From a checkpoint of a small transformer trained on Wikipedia.
Architecture: RMSNorm before and after each block, rotary positions, no biases in attention or MLP, tied embeddings, capped logits.
MLP neurons of a small language model. Each row is named by its layer, matrix (down: output weights) and neuron, and shows model dimensions 16-143. Each number is 128 + 32 x the weight over its row's rms, rounded and kept within 0 to 255. A neuron's up and down rows have the sign that makes its largest values positive.
After each neuron's rows, "fires before" lists the tokens most often just after its 100 highest values on Wikipedia text that the model never trained on.

L7.down121 [173 142 143 103 123 111 118 138 130 138 156 186 158  92 109 133 145 147 102 194  91 193 107 141 137 126 153 120 147 168 116  80 108 137 122 156 139 114 112  93 163  78 160 140 150 134 146 136 147 137 159 149 114 196 142 147 194 159 144 115  67 202 136 121 103 159 155  93 126  76 147 107 118  88 161 152 124 169 127 111 113 119  56 156 157 158 135 192 189 120 105  86  97  92 149 119 131 183 189  96 156  87 143 133 120 103  73 139  93 194  74 120  99 143 129 138  88 114 133 111 114 172 143 128 166 125 113 155]
fires before: "0"

L8.down204 [111 184 165 106 150 158 164 137  99 133  89 117 130  96 153 147 144 136 155 130 139 184 129 125 151 127 191 145 104 151 138 135 118 209 176 142 125 128 153 130 195 120 170  81 113 156 152 132  86 101 131 181 140 101 114 129 133 144 111 113 158 143 150  95 141  96 169 190 114  86  68 169 130 121 126  86 151  98 188 101 193 154 192 127 201 123 109  97 196 117 104 207 184 134  88 123  89  84  96 131  84  98 142 162 161 110 168 103 100  96 122 118 109 150 161 168 148 138  48  74  95 141 178 151 121 118 139 152]
fires before: "1", "2", "3", "4", "9", " |"

L7.down294 [116 148 138 155 158 137 147  89 176 189 148 147 123  76 170 192 101 169 151 151 101 164 102 104  93 106 164 100 110 118 106 143 207 154 110 150 123 118 127 114 166 121 106  96  95  71 110  97 113  81 117 168 188 151 161 122 160 100 107 123 109 175 145 107 126  88 122 135 158 134  93 136 108 168 119 106 131  97 126 106 112 137 151 170 130 135 109 118 102 126 154 182 141 113 125  83 180 150  81 121  86  94 168 161 155  73 109 116 106 145 119  39 126 118 195  89  80  82 128 215  85 161 149 149 118 152 175 111]
fires before: "0", "1", "9", "2", "7", "3"

L8.down214 [121 152 147 103 129 129 121 156 119 214 107  72 107 157  94 129 190 145 167 132  89  82 164 150 128 169  99 105 120 154 145  78 200 155 104 108 165 162 154 146  76 171 114  95 171 160  91 113 107 111 153  46 103 120 120 124  95 117  94 189 151 138 118 147 141 157 134 168 166 108 116 154 147 123 148 108 156 117 108  97 112 123 152 121 125 185 150  30 143 120 148  84 109 151 166 137 146 103 135 113  96 154  95 152 134 174  77 146  78 181 154 129 113 162 111 138  83 170  93  91  90 163 156 123 146 155  91 122]
fires before: " |", "-", " |\n", "|", "==\n"

L3.down129 [122 129  89 108 128 165 106 106 115 121 135 212 126 189 141 144 117  68 111 205 117 190 157 172 111  98 160 105 126  85 163 139 160 117 127 105  36 103  92 122 141  83 119 182  95 128 109 119 189  56 151 121 151 156 191 131 137 113 141 191 161  90 112 126 123 164 168 104 178 118 146 182 130 180 139 149 172 114 143  93 158  81 162 115 150 113 124  78 123 199  70 135 112 148 131 183 133 109 102  38 124 136 197  84 172  99 120 123 167 162 133 101 138  94 104 112 139 133 152 136 122 129 147 141  79 132 136  95]
fires before: "9", "8", "7", "5", "6", "2"

L8.down38 [ 47  64 136  50 107 136 105 138 109 162 112 121 182 160 128 105 140 126 108 181 132 130 134 152 166 140 127 123 117 138 170 121 191  79 175  59 170 147  97  91 136 153 133 136 174 115 113 125 207  80 131 151 120 101 129 135 125 110 130 171 127 119 155 125 109 125 104 116 129 128 147 155 108 164 123 152 161  74 194 132 149 102 132 175 122 137 139 161 141 145 131 110 150  89 167  89 132 114 132 129 152 150 105  66  67 133 124  87  76 109 190 103 147  74 100 166 159 146 136 180 114 115 128  72  88 133 159 162]
fires before: "7", " the", "6", "8", " to"

L7.down520 [121  95 105 113 150 103 178 102 116 123  95 116 107 139 113 142 109 145 144 106 218 144 120 203 137 193 105 156 117 153 125 129  88  38 136 171 133 152 130 137  90 160 166 116 103 135  85  44 123 126 118 152 136 143  99 158 142 170 146 135 118 183  49 134  76 134 166  89 131 128 114 118 103  92  88 172  55 153 117 141  92 124 145 145  91 122 146 131  98  97  89 139 118 131  83  91  88  41 129 126  95 152 119 131 121 110 108 178 130  94  86 129 135  94 131 180  94 136 120  19 161  95 114  73 108  97 132 112]
fires before: "-", "2"

L2.down612 [117 173 131  85 148 132  85 140  71 162 165 149 130  95  65 170  84 125 185 200 118 205 144  98 151 100 133 103 109 111  81 135 202  31  67  94  94 159 130 105 121 185  87 114 127 138 107 144 113 142 139 103 109 131  99 120 157 144 158 106  64  59 108 153 111 126 130 124 153 125 109 141 111 131 143  98 134  95 110 140 145 151 128  98 173 165  88 115  90 155 168 175 174 189 119  70 101 140 157  76 102 146  93 153  84 142  92 155  99 134 124 126 116 117 123 126 148  89 119 107 191  96 109  72 135 154 150 150]
fires before: "9", " |", "1", "5", "6", "2"

L8.down310 [110  70 105  85 145  99 137 115 183 177 117 148 118 152 167 137 114 168 143 128  33 179 160 139  95  90 131  98 181 179 113 150 216 125 101 154 195 119 147 112 167 109 132 133 137 125  93 105 131 182 138 125 172 139 190  94 166  94 193 110  92 117 109  93  99 121 115 112 150 129 126 114 127 115 132  88 171  46 104 137  98 109 146 106 121 122 106 184 185 115 138 171 140 101  99 127 109 162 184 114  18 152 118  87  89 116 116 121 109 131 105 103 163 141 175 115 118 143 102  96 112 127 124 173 137 158 181 152]
fires before: "0", "1", "2", "3"

L8.down149 [127 120 147 103 155  77 171  83 132 166  91  44 166 139 153 120 115 122 201 100 132 140 113 162 138 131 131 132 155 177  51  93 144 104 181 139 106 155 105 122 147 112  99  94  96 155 171  56 103 154 125 162 136 156 127 137  86 166 142 125  86 133 125 109 105 101 153 120 140 110 117 158  99 111 205 121  82 120  96 142 135 153 166 146  69 140 174  86 144 117 122 126 148 123  86 124  89 192 121  79 189  78 144 159 132 123  44 138 127 121 146 155 122 186 139 118 135 196 127 143 165  98 160 135 101 140 121 148]
fires before: "|", "3"

L8.down225 [125  86 124 156 159 132 155 143 123 164 166 161 156 150 179 126 118 110 131  85 139  93 162 188 107 105 115 146 147  90 124 140 138 112  90 149 119 166 137 151 121 124 142 113 179 101 173  81  72 189 156 152 123 133 122 133 145 190 142 131  42 168 135  80  88 158 113 108 114 125 132 185 147 129 128 139  55 140 141 218  98  91 120  90 100 129 155  46 123 133 101 148 147 118 100  87 156 152 151 104  37 138 127 157 116 104 137 105  69  99 150 120 141 123 161 108 190 145 144 125 111 157 113 140 133 154 203 132]
fires before: "-", " "

L2.down391 [109  99 100 100 119 139 105 112 160 123 117 122 102 148 110  69 140 128 188  76  90 126 162 147 113 167 113 148 169 172 140 121 188  87 187 108 111 148  97 132  26  91  81 131  70 178 104 100 103 158 113 147  70 126 103 161  94 106 114 165 138  89  62  46  83 134  42 144 139 145  88  86  97 165 171 104  65 118 157 190  94 136 114 155 141  93 142 125 145 109  56 143 117 118 157 148 130 142 138 156 124 106 107  98 130 135 135 151 110 142  96  97 125 188 143  91 156 164 154 155 177 158  89 106 143 146 104 165]
fires before: ",", " |", ":", "–", ".\n\n"

L7.down52 [151 147 156  56  99  99 133 156 180  64 143  93 140 116 136 181 111 157 104 111 145 137 158 154  83 109 101 167 106 152 169 120 119 132  68  61 200 136 121  88 123 146 148 155 152 184  99  96 143 146 111 114 115 131 126 208 142 123 124 169 146  81 112 142 147 103 173 130  96 108  99 158 137 150  62 123 124 115 116 128 140 125 117 177 118 126  88 149 115 143 127  48 156 189 118  95 177 137  80 153 141 126 124 165 176 127 143  88 135 148 101 143 108 159  96  93 117 166  65  80 161 119 142 128 157 101 108 130]
fires before: " |", ",", " |\n", "+", "|"

L8.down49 [109 151 166  99 116 137 105 112 111 117 121  56 152 121 130 190 121 186  80 120  78 148 109 140 146  65 115 128 174 104  35  86 140 184 123  92 113  67 135 168 110  62 143 144 154 147 138  95 101 154 127 128 107 146 152  95 107  69 152 141 132 149 131 115 152 117  97 160  77 139 126 128 127 141 122 159 126  81 199 151  66  79 113 126 100  74 131 146 158 171 185 142 232  97  75 114 157 150 164 124 106 122  98 129 214 146 133 163 152 120 139 121 122  91 123 122 125 124 119 108  94 152 149 170  95 139 115 160]
fires before: "0", "1", " |", "2"

L3.down430 [102 191  90  98 156 122 146 118 121 110 110 154 149 196 122 156 111 140 140 173 139 152 147  56 107 122  88 170 105 108  90 111 184 169 153 104  94 143 145 146 157 152 136 126  95  71 186 131  91 130 106 146 108 116 125 129  97 142 100 172 103 122  88 188 119  98 140 122  79 117  99  91 122 191 157 110 130 169 147  79 114 115 186 105 182 101  75 120 137 142 117 128 130 122 107 138 119 143 152 128  67  82 145 166 132  40  92 186 160 105 142 132 135  85 179 171 162  70 113  66 149 184 172 148 104 133  92 153]
fires before: "8", "2", "7", "5", "0", "9"

L2.down571 [116 125 194 147  96 104 146  68  83 118 155 132 129 140 102 137 123 106 119 186 103 128 130 129 160 103 121 127 145  78  48 152 140 152  85 131 137 119 133 150 133 102 136 139 153 108 152 110 137  74 146 158 120 128 135 180 115 152 182 174  36 146 163 235 144  77 117 137 132 172 173 110 128 192  95 106 143 115  98 104 158 112 134 121 179 118 159  90 150 150  92 154 104  88  95 120 174  90 128 127 150  81  79 113  73  97 149 126 138 143 115 165 172 149  75 147 151 144 133  92 157 100 148  65 125 132 107 191]
fires before: "0", "3", "6", "2", "1", "5"

L6.down522 [160 165  72 124  88 166 119 110 138 114 119 120 116  93 152 136 127 166 109 180 119 156 134 184 203 131 150 137 105 132 112 167 128 117 145 134 129 140 184 179 126  99 126 150 130  89 135 123 121 176 129 148 170  83  56 141  98 130 123 103 128 168 186 117  95 108 135 143 122  95 114 124 132 167 108 149  81  96  93 119  69 173 110 119 171 121 149 151 203 120 189 136 130  84 114 124 109 118 120 136 141 161 122 119 160 198 136 128 105 115  75  71 166 124 142 149 121 160  88 210 129 168 121 166 181 153  85 112]
fires before: "0", "1", "2"

L6.down423 [150 132 145 114 144 101  92 133 140 103 161 125 163 159 199 135  76 100 180 129 156 139 107 101  52 106 101 118 100 122 172 174 105 184 108  99 182 144 122 155 120  57 182 156 158 141  79 150 124 168 173 152 117 122 115 154 160 126 107 139 177 108  95 124 126 104 138 126  81 172 141 185 118 126 110 155 108 165 168 173 171 101 114 161  68  98  96 198 119 185  93 173 116 152 117 122 133 169 145 126  98  95 149 125 104 212 107 124 184 114 149 105  99 110 131 110 103  93 101  84 147 183  82  82 174 102 141 155]
fires before: " ", " States"

L3.down10 [129 140  69 127 123 161 200 127 145  97 106 180 103 131 134 135 155 117 155 125 134 167  56  75 115 130 116 121 144 128 143 125 105 152  96 150 197 122  79 126 127 101 139 140 119 117 148 161 128 135  59 127 117 145 105 145 173 100 161 139 130 169  69 170  99 175 152  73  97 141 140 163 125 103 121 141  40 201 118 125 118  72 111 172 147  50  90 127 209  92 113 153 120 115 167 102 144 116  90 149 121 162 135 105  98 142  76  86 161  83 101 164 153 142 148 119 129  92  82 154 162 102 128  71 136 163 140 145]
fires before: " "

L8.down384 [141 113  89 150  97 100  92 111 120  86 185 113 160 134  93 179 119 142 170 183  78 147 117 152 190  94 172 103 132 167 115 159  90 117 210 133 143  86 115 169 149  94 119 117  82 177 147 121 182 135 142 170 135 103 148 129 117 103 173 111 108  83 118  88 116 183 139 151  89  94 163 144  74 136 149 145 112 164  68 168 173 106 120 106  90 157 121 124 153 140 120 130 101 131 109 140 123  36 193 118  75 125  55 100 134 128 105 135 153 175 135 142 162 164 116 203 150 131 116  77 130 124 119 154 121 103 143 177]
fires before: ",", "\n", "|", "2", "3"

L7.down517 [ 97 112 112  95  92  99 120 129 150 150 108 123 114 143 164 126  84 168 114 194 141  67 139 144 160 150 123  81 135 111 110 158 223  87 102 123 111 125  89 132 165 152  89 143 130 125 148 108 116  94 161 161 139 120 183 118 150 130 127 153 148 125 200 114  96  77 132  88 132 133 150  67  80 122 104  96  98  85 179 124 146  91  81 143  77  95 145 144 168 125 160 165 138 108 157 144 153 116 185 205  77 104 133 104 120 102 132 167 136 208  99  95 144 110 139  89 101 109  81 168  81 124 118 140  94 136 162  97]
fires before: "0", "1", "2", "3", "4"

L6.down328 [157  94  98 169 119  66 142 154  93 105 121 178 122 100 132 126 127  98 101 124 120 139 155 181 104 135 186 105 126 151  75 101 146 125 125 115 134 120 141 178 102 115 115 153 139 119  49 122  80 150 136  74  95  78 126 115 147 114  91  71 122 112  79 130 106 136 121 139  65 127 139 141  99 142 180 120 143 108 113 175 213 171 123  81  70 153  73  87 114  83  77 102 101 117 167 119 119  87  89 139 169  76  66 135 138 138 123 104 125  94 126 222 105 158  68 146 170 140  79 199 163 148 137 132 108 152  87 121]
fires before: "2", "3", "4", "5", "end"

L8.down295 [127 150 183 104 171  58 129 154 159 130 103 104 156  98 152 148  47 148 128 151 162 110 108 108 113 154 147 142 104 122 106 106 180 128 129 127  94 188 109 104 168 135 115 113 163  53  96 122 131  43 165 156 133  62 140 102 132 124 174  60 129 102 136 161 143 119 123 168 192 158  63 138 101 155 125 101 188 127 146 134 143 110 105 115 106  96 149 140 146 138 145 176 182 144 142 129 143 112 111 189  99 135 192 119 138  98 210 110 157 145 155  44 127 100 153  85 154 156 120 185 128 116 148 164 141 181 146  83]
fires before: "1", "2", "3", "0"

L3.down224 [118  97 110 182 169 137 140 157 148 153 113 117 113 136 117  93 141  98  87 126 121 182  99 101 170 141  95 170  97 117  71 163 117 122 150 149 167 159 141 118 144 209 152 175 101 156 179 103  57  75  81 149 129 126 142  89 123 123 106 115 124 123 196 110 166 101  92 128 128 120 197 123  82 163 139 137  95 164 185 154 125  97 179 123 145 112  82 134  96 118 108 109 141  94  95  99 113 108 127 156 131 108 136 103 157 145 104 223 158 105 139 147  76 120 110 155  36 133  74  65 195 135 157 159 187 112 125 188]
fires before: "0", "2", "1", "9"

L8.down185 [123  82 150 147 149 140 145 141 156 184 100 124 105 181  97  83 140 112 132 130 155 154 103 115 135 149  77 129 216 178 167  87 118 166  88 115 105 134  66 136 118  93 141 108 163 126 175  69 168  91 120 167  12  99 110 136 137 139 112 112 120 149 124 153 101 163 134 124 106  94 129  78 100 122 145 160 120 131 149 141 132  66  75 113 136 145 119 159 170 127 122  92 102 139  82 123 126 100 151 135  96 128 178 112 157 158 129 169 148 163  78 137 100 115 170  56  99  91 164 149 112 111  88 151 202  88 145 100]
fires before: "0"

L8.down368 [109 201 103 152 123 124 125  91 136 202 140 127 201  94 144 131 127 175 185  92 154 127 149 110 154  95  94 127  75 102  93 168 111 194 145 132  91 147 148 180 201 170 158  91 175  80  95  84  80 135 158 133  92 162 120  57 127 150 139  90 152 197  51 122 170 118 146 137 149 179 167 130 147 163 156 131 136 102 111 110 160  98 142 123 117 144 104 145 140 146 123 143 196 133 110 133  65 135  95 148  93  99 156 107  99 120 137 187 115 127  99 188 121  99  95 118 173 110 150 146 129 155 138 157 138 127 149 133]
fires before: "2", " ", "0", "4", "3", "==="

L3.down313 [ 87 124 134  97   9 107  95 149 167  51 135 144 152 154 114 116 144 136 143 137 127  79 110 126 145  86 114 118 149 125 137  72 104  94 123  88 119 149  60  90 108 125 163  77  74 140 145 153 141 171 129 126 146 119 170 162 133  62 142 140 150 123  88 129  99 118  90 151 106 214 126 153 127  94  62 151 137 110 141 176  82 114 176 164  85 127  94 120 131  75 155 147 133 137 103 129  89 129  92 131 143 159 129  93 125  76  89 138 124 133 127 115  96 183 108 137 163 176 126 174 121 100 118 135 101 111 127 140]
fires before: ",", ".", "s", " |\n", ".\n\n"

L3.down339 [142  92 141 132 103  88 139 178 161 159 114 116 178 112  78 125 120 124 167 146 155 119 117 123 195 120 132 182 114 148 109 189 177  75 130 222 130 125 195 155 112 177 151 148 153 120 133  82 121 114 133 123 130 122 122 154 165 122 145 129 106  83  80 144 151  75  87  77  89  75 154  64 146 151 126  76 118  94 103 117  69 110 116  99 167 165 116 149  62 145 111 132  82 118  69 135 133 116 159 104 110 148 187 107 170 149 105 153 116  92 103 122 155 101  73 163 148 119 127 119 196 189 135  74 144 141 168 173]
fires before: "2", "1", "0"

L7.down417 [184 122  94 128 107 166 161 109 155 164  55 125  86 110 111 143 170 101 191  82  68 176 152 196 153 133  73 157 149  81 145  94 129 132  81 197  80 119 120  70 149 110 144 120 109 147 149  89 106 130 132 171  87 131  90 127 147 129 141 118 138 206 129  97 113 123 118  50  97 123 116  99 132 127  92 141 148  63 105 106 129  77 109 125 130  92 133  66 136 159 130 140 100 138 181 100  95  93 122 134 159  86 153 127  89 108 118  95  86  62  68 157 109 110 121 120 123 113 127 116 148 168 124 154 134 122 109  83]
fires before: "-", "|"

L8.down285 [108 143  62 103 177 129 144 164 137 155 161 145 141 205 137 104  59 133 134 127 142 144 103 135 136  94 176 105 159 160  77 139 142 186 151 149 153  71 113 107 134 141 149 127 109 139 116 122 163 143 155 109 159 124 138 150 140  79 129 160  87  18 150  51 147  70 107 170 176 111 135 146  93 159  46 118 166 106  96 134 194 171  94 102 116 140 153 105 121 187 137 118 160 144 155  91 104  97 129 117  98 104  80  84 155 196 150 118  81 109 128 125 123 123 114 109 139 118 175 167 147  67 114 174 117 149 146 130]
fires before: " |", ":", "1", "–", " ", " |\n"

L3.down413 [111 161 106 180 130 120 166 106 103 136 101 137  81 120 155 151 131 195 128 155 108 173 178  75 141  46  71 122 119 129 140 145 155 170  79 171 148  96 153 160 129 148 113  73 110 199 168 110 124  90  89 167 115  82 177  91 101 112  84 178 161 125 102 112 126 129 100 110 130 122  95 105 131  90 126 142 139 130 112 172  92 156 131  94 120 112 180 133 151 103 147 185 133  51 151 126 176 163 126 141  94  63 118 103 150  86 113 173 168 146 159 118 147 153 146 133 122 140 107  85 111 168 162 171  90  95 118 135]
fires before: "0", "5", "uan"

L7.down455 [140 130 188 142 143  93  89  90 162 165 123 161 195 103 124 135 113 132 142 187 157  86 116 177 151 187 172 142 105  88 125 145 162 115  74 139 138 194 158 129 147 143 138 138  84 147  86 133 143 138 122 143 104 177 145  98 185 120 152 155 175 144  98 136  89 105 117 152  93 131  72 105  70 136 156  95  82 113 117 114 200 157 122 156 122  63 140 171 109  99 137 150 123 145  63  82 156 108 114 156 108 160 154 139 153 164  98 154 107 132  37 121 127  66 142 112 134 210 155  57 122 126  99 161 113 105 154 168]
fires before: "0", "1", "2", "9"

L3.down581 [ 98 116 125 120  99 114  91 102 105 106 145 119  94  98 168 135 137 144 100 162 102 142  79 144 135 156 140 142 119 125 121 149 123 101 172 116 130 134 198 110 110  90 170 203 140 114 143 149  71 130 172 170 145 128 155 150 179 178 129 161 141 176 154 181 137 128 126 120  98 122  91 123 205  80 125  49 145 167 129 140 164  82 115 167 126  88 112 138 150 134  97 167 169 137 118 137 105 125 155 111 128 117 114 126  80  78 101 176 143 155 130 200 122 150  93  57 157  60 140 109 112  75 197 127 150 119 134  99]
fires before: "|"

L3.down281 [118 126 104 100 118 132 116 142 171 115  81 122 119 144 157 127 171 155 115 162 128 139 103 106  74 131 165 117 119  99 170 138 140 112 112 175 152 177 144 133 137  95  84 151 114 105 183  86  79  95 148  79 134 135  82 108  84 140 113 130 122 140  93 120 132 110  75 132 121 167 107 143 145 170  99 156 124  72 128 105  98 148 151 169 154 147 161 118 126 101  91 168 114 121 131 171 130 195  94  99 125 109 120 196 171  71 111 119 137  76 198  94 185  94 172 153 157 130 165 115 113 172 101 118 127 134 182 126]
fires before: "1", "2", "3", "8", ".", "6"

L3.down124 [ 83 116  96 154  86  68 151 109 149 155 142 122 129 108 198 119  97  79 149  85 113 145 116 141 144 163 114 138 161 101  85 166  93 116 172  85 100 138 154 132 172 108 211 157 131 153 148  98 103 143 159 169 119 171 115 116 159 173 100 157  69 164 140 164 124 113 131 123 132 129 148 134  96 130 160 136 158 173  98 152 131 127 111 103  94 123 154 140 107 142 145 122 176 163 129 211 127 145 121 120 139  94 150 113  74 123  93 130 151 190  84 129 148 100 131  86  59 108 185 115 198 127 149  38 128 169 152 169]
fires before: "|", "-", "|---|---|---|---|---|\n"

L6.down540 [109 185 156 134 126 177 157 107  93 162 117 112 139 154 164 156 180 203 129 144 167 199 101 169 191 171 153  83 130 131 122  80  97 179 100 130 102 129 128 146 149  85  99 160 193 128 148 162 149 133 138 149  96 168 176 113 142 189 142 129  99 163 163 106 164 196 119  70  75 133  99 133  95 149 130 116 128  77 139 163 181 152  84  92 136 138 115 144 110 123 228 120 125 155 109 150  97  95 174 147 103 111 158 120 173 129 134 159 132 144  94 160 122 112 115 140 109  60 156 111 104 128 142 139 149 157 113 117]
fires before: "0"

L3.down505 [182 125 197  70  72 138 164 147 124 138 164 151 129  85  97 123 156 142 144 126 157 123 153 149  60  66  87 153 111  85 126 181 139 139 131 140 103 107 163  74 137 130 133 131 102  80 109 116 120 131 152 130 132 155 108 134 124 181 112 122 105 137 105 178  73 152 132 164 158 129 142 151 153 135 136  92 181 112  71  80 111 122  75  77 155  94 101 122  56 161 124 135 111 178 172 195 121 111 124 127  90 149  88 154  97 124 142 146 159 106 155 124 164  96 129 125 113 105 112 168 127 198 112 129 104 123  97  89]
fires before: "1", "2", " |\n", " |"

L8.down166 [153 155 115  85 117 118 107 199 127 121 111 124 179 156 130 161 195 141 117  94 135  91 196 104 182 104 139 120 129 112 136 126 125  35  99 154 138 166 124  94  99  92 108 111 162  84  99  96  89  47 131  77 167 118 102 156 151  98 137 156 136 116 122 150  79  47  92 124 139  92 178 126 194 111 127 111 105 135 128 118  90 113 136 117  93  89  77  83 100 125 101 108 180 143 147 136 124 132 119 102 163 152 181  96  99 118  88 150 122 109 157  89  75 143 125 166 201 128 107 154 113 149 114  80 134 151  83  69]
fires before: ",", ".", " in", "\n\n"

L8.down321 [137 112 153  53  92 139 124 126  95 129  96 126 131 159  89  76 156 113 117 152 104  91 173  90  46 116 122  86 153  98  91 104 131 112 144  98  81 135 134  79 187  76 132 105  93  87  82 123 164 132 112  96  87 144 141 173 157 100 162 122  94  77  72 166 150 146 139 116  82  98 195 156 150 150 190 122 138 184 125 109  79 153 176 165 105 130 152  82  84 108 128 182 191 120 175 132  90 171 157 115 118 152 107 139 140 137 148 179 156 147 118 166 118  93 102 126 132 106 116 171  28 150 142  98 106 120 120 149]
fires before: " |", "-", " |\n", "–", " -"

L7.down400 [ 79 129 116 137 213 136 167  70 121  94  65  90 118  99 174 132 169 116 153 128 160 100 216 148 140 133 213 150 147  98 118  99 130  85 146 180 111 109 140 100  87 175 165 175 112 104 164  79 101 134 151 112  87 143 126 161 160 118 164 114 100 142 105  89 165 123 134  87 156 115 147 130 153 126 105 130 134  99 134 171 103 100 145 184 125 161 107 104 114 104 144 155 204  64  97  82 131 119 122  93 108 143 117  71 125 161 140 104  79 126 125 158 141 104 119 111 124 182 131  99  97 134  97 147  67 173 133 130]
fires before: "-", "|"

L3.down64 [160 167 173 150  83  88 147 157 125 154 149 135  72 141 110 120 126 107 159 108 154 135 184  73 154 141 165 154 134 141 161 157 117  78 162 161 198 136 128 108  63 119 128 155 117 142  77 106 129 120 132 120  70 135  72 115 149 132 146 104 138 157 113 189 111 208  97 209  95 107 125 141 144 103 156 129 158 100 108 102 128 116 130 143 124 118 120 158  94  89 137  75 137 113 124 231 116 167  90 131 139 108 139 126  67 104 213 111 187 212 147  80 132  95 191 104 120 191 106 112 147 155 123 102 177 141 107 113]
fires before: "2", "1", "3", " |", "5"

L3.down333 [ 75 149 141 163 101 160 101 115 104 104 121  84 135  94 171 147 181  69  70 131 113  86 124 175 143 105 131 135 143 115  47 162 121 163 155  38 135 139  94 157 119 110 166 128  97 102 139 136 138 151 147  82 156 155 113 103 115  81 142 129 129 154 144 117 126 106 104 125  76  80 162 186  76 131 163  96 146 165 154  70 126  52 137  41 103 130 141 154  82 130 146 143 101  67  95 171 115 109 148 197  90 151 156  91 106 138 151 140 156 136 126  93 139 156 156 205  90 122 116 157 107 177 129 109 136 111 188 135]
fires before: " |", "2", "1", " the"

L6.down211 [131 107  80 126  99 106 176 119 114  98 194 101 115 153 164  85  89 200 134 160 136 117 119  93 143  97 163 147  71  93 119 141 138 113  91 177  66 175 134 117 131 128 125 106 111 133  95 168 129 165 139  91 139  85 158 160 103 122 111 122 128  80 208 140 125  92 121 151 116 147 116 131  73 162  62 135 180 111 117  72 143 124 176 129 157 127 119 141 204 165 133 158 168 134 181 196  93 127 109  75 128 146 111  60 167 145 107 118 131 151 174 152 149 176 114 143 102 163 171 190 127 122 163  86 151  78 106  99]
fires before: " |", "2", "1"

L6.down192 [150 121 149 169 136 154 128 130 142 119 142 133  94 133 146 154 138 138  94 182  92  58 120 107 159 113 158  51 167 140  75 152  65 105  83 106 142 138 152 190 142 109 187 120 129 139 176 123 117 153  92 182 141 103 109 121 183  78 130 123 126 144 183 128 163 111 137  68 112 131 165  76 112 146 115 156 104  94 120 142  52  86 164 130 155 136  91 118 116 137 151 170 137  60 122 112  97  96 116  56 120 147 158  87 155 130 133 174 155 150 151 116 202 183 140 208 127 107 140 167 117 142 127  87 165 146 127 156]
fires before: "0", "1", "2", "az", " |"

L7.down339 [ 49 132 106 112 151 126 163 103 123 193 146  89 135  96 209 124 191  86 182 110 138 148 156 112 122 141 121 132 105  88  97 161 137 103 140 123  54 136 183  84 103 159 179 143 155 175 176 105 127 139 155 135 114 160 128 125 127 149 151 147  22 123  49 132 143 121 151 157 155 115 211 153  86 120 101 124 101 148 111 204 155 106 172 175 156 142 168 116 151 146  96 127 169 135  53 125 116 122 140 137  95 106 108 115 137 155 140 133 118 143 137  98 123 107 116  95 179 157 111 131  61 105 126  92 128 145 125 157]
fires before: "==", "The", "===", "|", "In"

L3.down422 [116 132 206  66 100  74 134 172  78 135 163 135 159 102  93 121 153 147 114 116 188 131  78 131 129 170 125  54  99 147 103 123 132  42 123 108 154 160 125 153 113 167 143  83 120 126 103 121  85 135 152 132  71  93 144 103 137 146 182 101 142  91  93 165 128 159 103 115 139 136  84 121  99  58 143 132 232 127  99 168 134 138  97  80 100 172  99 134  86 108 181 139 156 144 123 151  84 140 140 134 120 147  97 163  80 183 138 156 117 207 157 104 123 165 120  74 135 153 137  99  32 147 114 112 127 147 119 100]
fires before: "1", "2", " |\n", "3", " |", "7"

L8.down599 [118 178 103 141 128  62 152 103 166 137 149 155 122 128 116 194  88 163 104 131 112  85  80 129 111  83 122 153  99 108 115 135 116 166 117 139  99  91 100 163 231 155 103 129 125  94 150 115  88 111 123  98  99 106 103 104 151 103 108 135 171 109 146 125 138 153 108  85 148 118 111 133  58 179 114 121 130  98 116 113  68 144 131 177 130 124 116 119 156 146 180 177 118 120 146 129 138 152 160 160  37  97  90 122 188 131 124 141 115 146 163  77 117 111 138  98 129 123 138 221 179  99 136 133 128 152  94  62]
fires before: "1", "2", "7", "6", "0", "5"